python train.py --n_kv_head=7 --norm_place="pre" --tie_embeddings=true --lr_mult_o=1.26 --train_tokens=810400000
MLP neurons of a small language model. Each row is named by its layer, matrix (up: input weights) and neuron, and shows model dimensions 314-441. Each number is 50 + 12 x the weight over its row's rms, rounded and kept within 0 to 99.
A block is one neuron, or neurons of one layer that tend to fire together. After each block is what it responds to, as a language model described it from the Wikipedia text at the highest values.

L10.up416:41 58 67 63 59 27 38 31 64 45 41 54 55 57 42 52 88 46 70 48 63 44 79 49 49 37 55 59 41 33 53 50 27 53 46 41 54 60 57 48 28 50 63 70 62 64 60 37 62 68 56 53 43 52 36 78 47 41 51 52 65 46 61 39 61 51 37 44 39 49 42 60 45 47 33 66 57 45 53 38 56 43 40 63 33 57 68 20 43 65 44 58 34 59 52 58 32 57 65 47 58 59 30 53 60 42 28 55 28 38 40 50 73 58 54 35 60 52 50 54 35 65 42 44 62 45 58 36
L10.up578:41 75 49 55 56 40 37 62 56 66 37 58 50 58 40 42 49 38 72 68 64 56 29 62 34 43 54 45 34 30 55 50 53 50 66 47 34 36 58 33 38 49 51 76 55 51 37 64 54 35 64 38 41 70 54 46 52 55 55 61 48 52 51 49 65 38 34 60 40 41 40 60 47 46 56 57 61 72 39 41 58 37 54 54 44 45 56 56 70 54 50 46 54 63 68 69 48 45 56 45 56 39 55 71 74 44 30 61 40 65 56 33 42 61 58 61 39 38 54 42 29 41 37 56 73 40 62 41
Responds to: Clause-opening connectives

L2.up98:47 46 37 59 37 55 66 46 59 48 54 47 54 66 64 48 44 69 49 33 41 55 51 50 52 51 51 59 35 60 47 37 36 42 65 37 51 52 36 44 57 51 50 58 62 28 59 66 56 62 53 58 46 54 74 44 49 57 59 56 30 50 53 78 59 59 73 35 64 39 45 55 52 50 49 46 56 45 50 37 40 25 38 52 56 36 70 45 52 55 42 43 43 52 62 65 30 62 61 47 66 54 40 61 40 45 38 48 58 47 63 56 47 47 35 44 48 40 55 58 50 42 50 41 65 59 44 17
L2.up234:69 60 52 48 44 52 50 27 63 61 37 69 57 51 45 45 28 45 51 50 44 50 51 66 37 47 33 63 45 14 58 70 27 57 40 64 54 57 64 30 56 39 67 61 48 38 59 61 49 25 49 60 63 57 45 41 31 52 58 43 34 66 50 60 51 32 38 48 53 44 50 46 49 55 43 58 48 65 54 38 34 63 55 43 46 61 48 38 42 24 33 57 74 30 36 46 55 46 57 63 50 31 38 60 57 67 51 47 37 67 34 51 54 50 47 63 45 66 39 41 44 45 48 51 64 56 42 52
L2.up436:49 81 38 45 31 57 45 58 36 46 40 65 54 21 25 60 75 48 33 38 59 59 67 47 45 42 55 58 45 59 41 55 61 71 79 60 33 57 50 42 37 58 68 75 54 55 50 54 39 43 47 54 55 29 63 26 35 40 62 35 61 60 55 41 47 45 48 47 45 40 59 30 35 37 49 70 50 58 61 66 44 31 46 45 52 36 62 63 82 52 62 47 53 34 39 61 54 50 79 60 45 55 63 51 56 55 54 60 47 41 32 53 52 53 48 56 42 53 49 47 66 69 34 58 52 43 57 59
L2.up437:42 57 35 57 43 74 56 49 63 53 38 38 75 55 49 42 58 56 29 39 66 31 60 38 31 51 68 46 46 36 31 27 40 45 60 65 56 52 52 44 36 74 24 63 38 83 36 31 19 54 55 64 46 68 39 48 43 58 71 48 42 31 61 54 49 56 46 43 53 51 32 65 33 58 57 29 41 28 55 51 56 68 54 67 44 33 68 55 70 53 41 61 63 50 55 58 58 44 42 49 45 51 46 34 43 62 49 32 38 29 50 59 43 53 26 65 63 49 49 19 32 64 23 46 52 38 62 52
L2.up782:49 39 46 31 48 71 55 34 38 50 44 45 72 32 48 30 48 53 38 43 61 50 51 53 40 60 56 61 53 67 49 57 46 59 32 63 33 48 45 60 50 60 32 62 40 41 34 58 54 52 40 51 53 42 53 35 51 61 58 52 38 42 65 44 34 54 27 55 58 55 26 45 46 48 36 50 66 46 63 43 21 59 39 41 35 71 57 53 55 49 64 63 41 36 58 64 35 42 26 59 39 71 50 33 36 70 37 40 45 43 55 44 47 65 56 61 39 53 53 77 27 37 27 26 44 38 52 57
L2.up861:53 30 35 62 36 61 41 48 33 54 46 37 50 57 75 55 54 46 49 47 66 38 54 49 51 61 61 66 38 40 54 50 51 26 44 59 73 63 56 69 46 61 36 33 56 50 55 41 33 59 38 48 46 57 53 56 43 41 38 52 61 57 43 64 56 43 69 55 66 45 51 54 59 58 40 67 51 29 41 50 34 40 76 61 22 52 62 39 63 46 26 47 36 58 60 27 56 49 41 41 66 59 48 64 47 72 57 53 48 56 52 48 55 63 56 42 70 36 53 46 51 58 82 64 44 69 47 57
L2.up1178:76 63 56 37 48 53 61 27 50 46 49 51 29 53 44 36 37 64 47 55 37 42 44 57 40 63 63 58 54 48 42 35 44 46 58 44 44 76 52 73 46 77 37 30 61 66 44 40 54 69 57 60 56 40 39 40 38 51 56 60 65 61 54 19 56 80 59 47 63 30 43 58 26 71 33 34 64 54 44 50 62 61 37 49 58 40 55 66 51 71 25 46 30 45 63 47 67 50 50 55 20 51 51 55 34 55 50 48 70 52 22 85 36 49 31 52 68 60 51 35 43 65 43 37 49 48 65 55
L2.up1306:57 25 77 48 53 64 51 51 50 41 22 45 43 49 51 68 42 28 59 43 65 33 69 39 44 50 39 59 69 57 45 45 59 62 56 42 58 46 29 34 39 61 21 76 54 36 65 34 59 52 61 40 47 55 23 48 77 60 68 49 41 59 60 33 49 67 51 51 38 40 54 69 47 41 39 64 51 45 59 47 48 46 68 42 45 53 59 34 37 50 72 53 66 39 43 25 62 54 49 48 26 42 54 69 43 54 46 38 36 54 50 63 47 53 48 66 59 40 46 55 50 42 43 47 43 61 47 76
Responds to: Em word-piece fragments

L10.up527:66 61 59 61 58 49 56 56 49 28 65 57 27 60 71 29 53 76 45 29 47 57 45 61 67 49 34 58 52 57 45 45 37 31 43 63 48 65 56 66 56 59 42 49 38 50 20 30 47 50 46 50 55 62 42 49 57 45 70 42 51 64 55 54 76 33 55 40 78 49 56 42 67 58 69 56 34 28 53 48 57 50 39 42 56 62 68 65 48 50 61 53 37 47 30 65 54 40 50 51 50 62 51 63 29 41 45 63 60 57 63 50 50 67 28 53 52 55 30 47 53 51 28 57 53 55 69 79
L10.up1689:67 59 59 58 61 56 28 54 57 71 47 48 37 42 50 72 46 35 43 48 68 55 53 49 50 69 59 53 42 49 48 54 65 38 43 42 45 36 65 49 51 52 42 71 45 65 59 35 50 51 53 42 64 49 73 58 54 48 54 53 56 74 62 78 65 59 52 34 72 45 22 61 57 63 60 84 55 53 54 64 63 49 50 60 75 36 37 57 34 66 61 35 60 64 51 61 41 49 76 65 61 62 54 46 38 43 66 68 43 68 56 58 58 56 31 38 45 36 53 51 37 42 32 38 56 39 71 30
Responds to: Am/M name pieces, months

L5.up75:34 45 61 59 23 55 55 45 47 34 63 37 61 67 60 52 73 55 61 52 41 52 43 64 29 37 45 26 57 50 55 70 54 51 45 39 48 25 58 59 51 63 63 33 70 50 34 48 56 38 44 49 57 66 54 59 43 46 41 39 63 23 55 37 43 52 39 60 60 27 45 38 50 65 43 52 51 46 51 50 46 75 31 31 44 54 40 52 59 65 48 51 49 36 72 52 46 46 59 61 50 41 61 50 62 57 37 53 47 52 42 58 45 44 55 39 46 47 43 23 25 49 65 58 56 43 54 44
L5.up339:68 64 66 56 34 32 42 52 52 55 48 80 48 40 65 43 63 73 63 50 55 64 61 54 26 41 23 61 33 30 53 54 39 64 54 25 63 54 56 61 21 57 46 44 57 51 46 48 47 61 41 68 54 38 49 67 36 45 51 37 55 74 67 44 58 57 42 59 28 56 42 60 45 51 47 59 70 40 55 49 37 31 46 34 69 34 39 59 52 55 49 58 53 41 71 59 47 42 46 54 36 54 56 33 50 50 55 77 48 57 57 53 62 62 46 68 53 53 60 30 60 40 44 37 35 37 50 52
L5.up585:44 71 50 51 58 61 43 56 56 48 69 53 44 58 69 38 42 51 69 54 61 66 64 40 33 63 28 62 46 53 50 56 46 59 52 46 52 54 45 36 57 41 57 72 58 56 19 68 57 47 59 44 31 47 70 51 60 57 39 65 88 37 29 50 43 51 50 56 57 39 49 31 70 69 51 38 47 59 49 69 44 50 61 59 64 58 55 54 55 49 51 37 62 54 53 43 22 38 49 46 52 38 49 50 49 64 36 41 33 53 47 52 29 30 44 68 49 33 25 46 44 30 50 55 57 50 50 55
L5.up1375:38 49 65 65 53 66 53 58 62 53 54 65 51 54 68 59 48 65 66 68 55 65 50 66 39 41 26 52 34 52 65 41 78 49 31 42 63 34 67 67 58 64 33 68 52 40 58 39 49 55 65 49 38 46 62 60 58 24 62 52 45 61 49 39 42 40 51 74 40 49 40 55 53 31 48 63 55 40 67 56 52 53 61 38 65 50 45 47 66 60 50 31 43 64 64 53 22 47 67 66 52 67 49 56 61 73 64 63 52 49 54 54 45 28 62 84 40 60 50 58 36 54 72 46 42 35 56 36
Responds to: Discourse links to prior text

L2.up153:32 42 47 45 50 48 56 55 22 50 58 40 76 45 59 45 70 65 36 80 58 56 44 60 27 57 39 40 59 42 61 51 29 44 39 50 46 32 43 46 45 60 41 53 56 38 61 57 49 66 52 60 40 49 63 59 35 54 37 63 39 58 45 65 62 40 62 44 48 42 76 55 55 29 42 45 58 47 64 47 51 79 70 52 58 62 65 55 61 78 64 53 42 49 50 62 36 54 55 77 80 70 33 59 32 67 47 62 63 62 47 71 49 52 30 51 58 55 45 61 62 28 51 58 66 41 24 38
L2.up519:36 69 49 55 64 40 39 69 35 57 60 47 44 33 59 47 62 75 40 45 69 39 59 43 67 53 33 37 52 56 44 32 46 35 40 50 36 57 51 69 54 52 48 51 60 53 47 22 37 20 62 53 35 41 47 51 56 44 43 61 65 50 75 53 75 62 48 49 50 52 68 57 33 58 50 63 55 52 33 29 48 67 47 60 65 70 62 51 33 35 44 40 46 62 62 57 40 31 21 49 46 62 60 65 46 43 57 52 67 42 65 51 61 59 63 46 57 32 43 36 35 41 26 70 45 29 62 39
L2.up641:74 66 51 33 52 39 42 42 24 55 38 48 33 56 42 61 74 58 48 50 57 37 64 38 50 40 47 48 43 53 65 36 63 49 48 29 19 57 71 50 25 43 48 69 57 36 54 33 60 61 49 51 32 41 32 39 56 39 39 48 50 43 55 47 61 27 52 51 41 55 33 49 45 58 55 51 51 55 49 53 70 68 70 55 36 69 55 81 37 51 52 39 54 54 56 50 42 45 53 63 73 54 78 53 71 38 47 60 50 64 33 72 51 50 53 73 42 69 37 49 58 51 54 40 40 52 49 58
L2.up858:49 30 52 47 49 48 45 56 40 61 32 33 39 41 57 56 45 57 51 51 42 67 32 45 42 33 46 39 64 53 45 47 57 51 62 47 54 49 46 38 40 71 62 45 43 44 30 35 41 53 50 67 73 53 51 55 62 57 46 64 47 44 52 42 25 74 47 43 85 50 42 43 67 65 75 43 49 50 42 30 57 64 54 57 40 49 67 45 61 50 46 43 46 64 44 40 53 49 61 69 33 41 45 48 52 43 45 62 51 51 52 66 42 62 58 51 49 35 34 30 48 38 48 62 45 75 39 53
L2.up1567:48 79 47 56 58 47 33 37 30 71 54 52 69 36 71 37 76 50 43 41 64 28 41 55 50 23 42 51 49 51 55 59 39 67 53 56 28 56 54 60 37 27 59 47 57 46 35 57 54 42 54 56 17 57 50 34 41 52 39 68 63 60 56 21 53 44 42 53 64 49 50 49 26 53 33 58 48 80 60 49 37 59 31 21 49 67 60 48 83 64 59 62 42 49 56 52 25 43 64 40 69 60 52 44 34 49 54 50 71 64 57 52 71 44 38 50 41 77 45 63 65 27 46 61 62 36 34 16
L2.up1623:42 41 53 56 55 40 47 38 52 46 38 57 80 39 50 55 46 57 31 33 48 55 42 53 66 39 58 40 71 63 65 49 60 43 72 43 29 63 37 75 42 64 59 50 58 48 50 32 46 54 49 41 45 60 63 60 48 49 62 53 61 48 44 69 49 28 65 54 49 63 57 49 69 52 74 65 66 59 46 50 65 28 37 49 53 53 58 51 34 50 54 76 55 52 63 52 60 68 40 55 47 48 69 38 42 52 58 55 54 45 47 31 54 61 37 29 50 56 45 60 34 39 45 37 47 49 42 37
L2.up1774:36 70 71 34 51 53 48 17 49 66 33 49 49 37 57 68 37 49 59 53 63 26 62 49 43 45 60 57 53 40 49 35 38 84 62 56 42 41 54 44 38 26 43 60 56 50 45 45 47 44 42 53 48 49 35 55 47 45 32 46 48 50 77 64 55 45 49 64 23 47 61 46 26 34 56 41 79 51 47 45 54 64 37 43 49 64 51 42 44 61 52 71 23 81 54 46 46 57 36 50 46 68 51 79 48 63 34 61 58 41 49 47 86 61 36 31 53 68 50 55 43 23 37 59 48 57 44 45
L2.up1780:50 44 74 53 59 45 28 67 55 73 36 68 59 55 44 69 39 58 49 44 56 54 68 33 50 62 75 38 57 38 56 32 66 64 44 42 44 57 58 55 54 57 57 53 39 39 40 42 37 47 51 56 56 62 49 52 32 43 65 41 59 67 51 30 59 62 58 49 77 71 46 37 39 71 44 44 24 51 62 34 45 63 53 46 46 40 51 64 58 37 51 44 70 62 64 36 47 56 64 55 43 20 75 64 43 49 44 54 35 45 44 39 35 32 57 57 47 25 45 51 42 47 48 32 45 61 40 30
Responds to: Name-closing tokens

L5.up744:53 67 49 28 42 54 36 60 54 50 45 32 23 60 46 43 70 47 57 57 63 58 47 48 45 72 35 57 41 50 82 30 64 55 47 31 52 37 76 64 28 37 52 41 54 35 25 34 17 50 64 63 42 62 28 26 45 44 59 53 66 42 63 52 52 37 51 46 53 49 43 58 59 83 23 32 49 27 39 56 61 75 36 45 42 52 60 51 36 35 34 44 39 57 57 47 38 41 49 48 44 32 69 58 38 46 60 51 41 61 48 50 26 53 47 62 39 45 65 60 85 52 57 61 52 46 65 55
L5.up885:51 54 50 51 41 45 48 37 37 58 33 62 49 41 44 30 27 33 30 55 62 68 52 42 50 44 66 56 60 48 70 43 82 39 30 24 48 28 64 51 34 57 55 35 52 37 56 43 51 58 36 31 55 57 43 48 45 56 50 57 42 48 63 61 35 77 43 43 41 34 54 47 55 66 33 45 49 39 64 53 60 41 44 49 22 59 50 58 39 35 34 60 40 37 65 63 40 64 37 67 52 40 55 57 46 41 66 65 53 61 54 47 45 60 53 68 30 47 48 46 65 57 52 19 43 41 58 41
L5.up980:55 35 58 59 39 64 25 62 48 54 58 51 67 62 52 25 62 59 42 46 68 49 56 50 35 67 53 54 45 65 51 56 53 28 39 43 38 56 49 36 34 60 43 19 44 45 51 53 52 58 41 20 52 49 25 58 48 50 69 50 75 37 68 49 52 78 62 41 42 33 47 52 49 55 61 44 26 43 51 39 32 59 31 60 50 52 61 57 50 51 41 51 47 70 55 51 52 84 40 72 33 52 63 37 61 57 48 53 28 35 61 56 17 40 23 34 43 29 41 46 47 54 39 36 50 45 65 31
L5.up1017:46 47 59 58 63 52 35 28 57 58 60 25 43 37 50 23 52 58 68 68 59 58 44 42 53 32 55 32 66 56 60 54 69 32 28 46 29 52 54 72 56 48 61 39 54 47 65 29 52 27 48 49 45 55 40 46 35 30 34 53 65 33 54 45 58 72 30 42 61 43 50 58 41 47 59 41 56 67 47 38 55 64 31 57 47 56 54 71 45 46 53 49 40 64 65 21 44 31 41 44 74 46 61 41 34 73 48 39 50 50 56 56 44 28 29 44 50 67 46 43 30 59 50 30 58 41 40 62
Responds to: Final word of multiword names

L5.up450:45 49 53 39 52 52 47 86 42 42 51 42 65 60 63 36 51 27 55 43 53 37 39 48 59 55 44 70 52 45 54 43 25 53 58 46 33 57 59 74 42 53 70 58 66 76 43 56 41 47 58 73 35 37 53 56 52 44 40 46 44 64 68 51 45 46 56 49 59 50 57 66 52 74 26 45 57 26 45 45 60 67 38 42 45 58 57 42 50 65 63 34 57 61 28 58 59 59 34 41 61 62 48 60 48 60 26 46 35 61 76 53 60 23 48 48 44 54 38 39 48 43 42 50 63 37 72 68
L5.up919:53 47 37 50 21 49 35 56 44 47 20 53 54 58 24 68 62 43 53 51 44 43 58 64 51 46 53 56 71 50 35 34 71 62 43 50 51 63 62 62 45 57 51 67 59 49 39 45 61 53 41 45 50 61 34 47 57 68 36 60 42 52 42 63 53 55 69 48 73 56 48 44 27 38 32 39 77 66 53 51 54 47 47 47 50 68 64 68 49 63 50 41 44 59 25 37 50 59 38 59 35 51 39 66 47 47 69 27 49 52 45 63 38 53 23 57 40 46 75 34 65 38 48 44 43 51 50 46
L5.up1751:68 60 38 70 57 48 33 65 54 45 42 53 55 47 49 57 75 47 52 48 57 53 68 35 53 45 46 48 52 68 72 43 21 73 38 35 53 78 31 49 53 59 51 15 86 42 46 40 41 62 44 68 38 50 54 34 39 46 36 47 46 79 50 47 50 50 54 54 56 39 48 41 48 62 66 51 52 41 54 60 68 63 60 41 39 46 68 58 56 69 44 40 42 63 59 60 61 65 56 47 50 39 41 45 36 47 54 51 36 45 50 66 30 50 49 61 71 40 70 47 58 57 62 49 34 47 53 53
L5.up1787:60 66 37 50 49 33 51 25 37 46 40 72 53 50 39 38 54 49 48 45 55 42 54 28 46 69 53 46 53 59 41 51 24 48 57 29 34 69 57 60 49 35 39 40 43 35 22 62 44 50 50 51 40 39 54 45 54 69 69 54 61 59 41 44 56 37 54 49 61 40 52 31 47 49 66 62 73 53 54 76 42 40 51 42 47 34 44 64 48 58 49 31 40 53 38 52 61 58 48 70 54 41 57 46 40 59 32 50 61 47 43 50 64 46 42 52 44 34 35 44 47 74 68 52 50 53 40 66
Responds to: Mid-word syllable fragments

L2.up21:53 71 28 54 57 34 34 37 46 38 51 45 43 60 76 46 62 62 39 51 50 53 60 53 52 56 37 63 60 54 64 37 41 36 30 55 36 41 46 60 67 40 53 57 43 55 32 37 66 42 58 61 59 52 51 41 62 56 40 49 33 54 59 56 42 34 27 54 40 63 37 51 44 33 60 46 46 64 38 46 59 79 51 62 36 43 60 47 55 51 61 36 35 56 45 70 39 40 54 61 32 43 76 41 47 25 57 64 09 45 57 68 47 49 54 44 45 55 58 50 39 46 31 60 65 59 66 38
L2.up171:60 55 48 46 54 56 61 51 50 67 70 26 60 71 47 40 60 60 61 63 36 60 54 53 42 35 64 69 42 47 44 56 54 45 52 68 53 58 65 32 22 61 58 53 46 62 44 42 50 64 66 58 58 65 44 28 46 58 52 42 46 52 59 45 51 30 62 54 52 41 29 56 56 61 54 45 49 31 52 63 63 46 29 49 48 34 45 32 74 57 51 48 58 53 67 67 39 47 55 68 45 39 74 56 44 61 28 56 47 41 34 58 53 66 66 49 57 58 56 58 60 63 44 59 33 39 71 46
L2.up471:38 65 52 30 70 38 65 63 49 59 44 55 37 61 46 55 48 29 38 50 70 67 29 65 45 43 55 53 40 63 52 69 50 62 48 42 58 61 41 57 35 61 56 45 52 57 42 42 41 56 59 29 69 59 45 53 34 64 38 33 43 49 45 54 57 50 40 50 67 54 46 50 55 61 40 45 73 48 47 54 42 54 35 40 46 51 47 49 36 57 54 65 56 76 51 49 47 61 52 57 45 09 52 65 49 60 40 47 39 57 45 36 41 39 56 58 41 35 38 53 44 61 32 40 44 52 49 50
L2.up634:74 57 63 65 61 37 46 47 62 57 68 54 55 64 37 36 57 54 44 58 64 19 56 51 39 66 80 63 53 61 54 65 42 19 67 58 62 76 65 38 31 62 53 53 57 49 51 43 45 57 65 61 35 47 33 64 57 29 30 29 68 57 66 41 42 33 41 30 42 53 45 24 56 41 51 44 62 44 58 47 39 48 42 43 55 42 62 63 42 35 46 65 71 59 49 43 19 38 61 49 43 66 53 49 45 42 52 62 47 40 47 48 45 47 63 38 73 35 64 46 76 56 38 35 57 57 41 69
L2.up638:50 47 51 81 38 40 32 66 42 45 40 48 61 63 43 58 55 60 44 47 85 69 53 50 43 60 41 45 55 72 37 42 59 55 67 57 67 41 52 39 38 37 48 60 66 46 50 47 44 50 56 30 51 47 53 55 49 43 41 37 48 56 31 66 50 52 61 61 56 31 29 45 57 45 42 37 76 26 27 43 49 63 42 65 71 50 70 51 56 59 39 21 60 50 49 35 41 46 55 53 66 46 67 39 40 60 67 63 61 47 38 71 35 41 60 38 41 52 64 26 38 50 49 35 72 48 52 38
L2.up726:34 59 38 63 44 61 46 72 54 52 45 38 49 47 48 47 56 53 31 44 41 35 54 34 32 56 58 50 54 40 53 31 57 44 38 64 42 39 40 30 57 44 48 52 49 68 51 60 26 41 65 32 41 30 36 49 61 56 50 50 79 64 66 52 35 68 74 67 66 76 59 36 57 58 45 49 68 52 55 56 47 50 37 63 51 65 70 29 30 48 55 59 61 38 61 39 59 48 40 43 48 22 55 68 57 59 51 59 35 71 44 71 53 53 36 54 49 71 56 54 66 48 62 34 54 61 35 40
L2.up970:36 48 48 43 48 59 61 55 68 59 47 44 57 44 49 70 60 61 62 57 62 77 51 49 23 61 66 59 53 48 44 45 49 53 59 73 28 38 40 47 59 42 28 30 36 39 56 66 35 50 69 53 60 45 49 42 52 43 69 49 48 62 43 46 48 53 43 51 61 49 75 55 36 63 71 77 50 50 51 60 48 65 36 67 41 51 41 34 71 43 76 46 53 69 61 73 38 37 41 54 44 65 58 57 40 55 49 54 51 49 59 50 36 38 46 63 11 23 58 59 66 40 41 60 41 51 54 34
L2.up1224:35 47 63 58 60 45 42 50 49 46 68 52 34 58 58 52 57 45 46 48 59 62 56 67 49 46 68 58 38 38 43 51 66 46 52 60 52 56 47 49 46 57 23 54 38 63 58 45 31 51 54 44 61 50 48 43 65 42 58 29 39 49 48 51 52 40 18 30 62 43 53 53 52 56 31 29 66 59 53 29 57 47 46 55 28 61 73 61 46 24 55 58 42 48 55 61 34 50 51 35 36 08 66 55 29 32 46 54 47 72 50 46 45 38 40 48 41 53 59 55 45 49 73 56 84 40 35 63
Responds to: Anaphoric sentence openers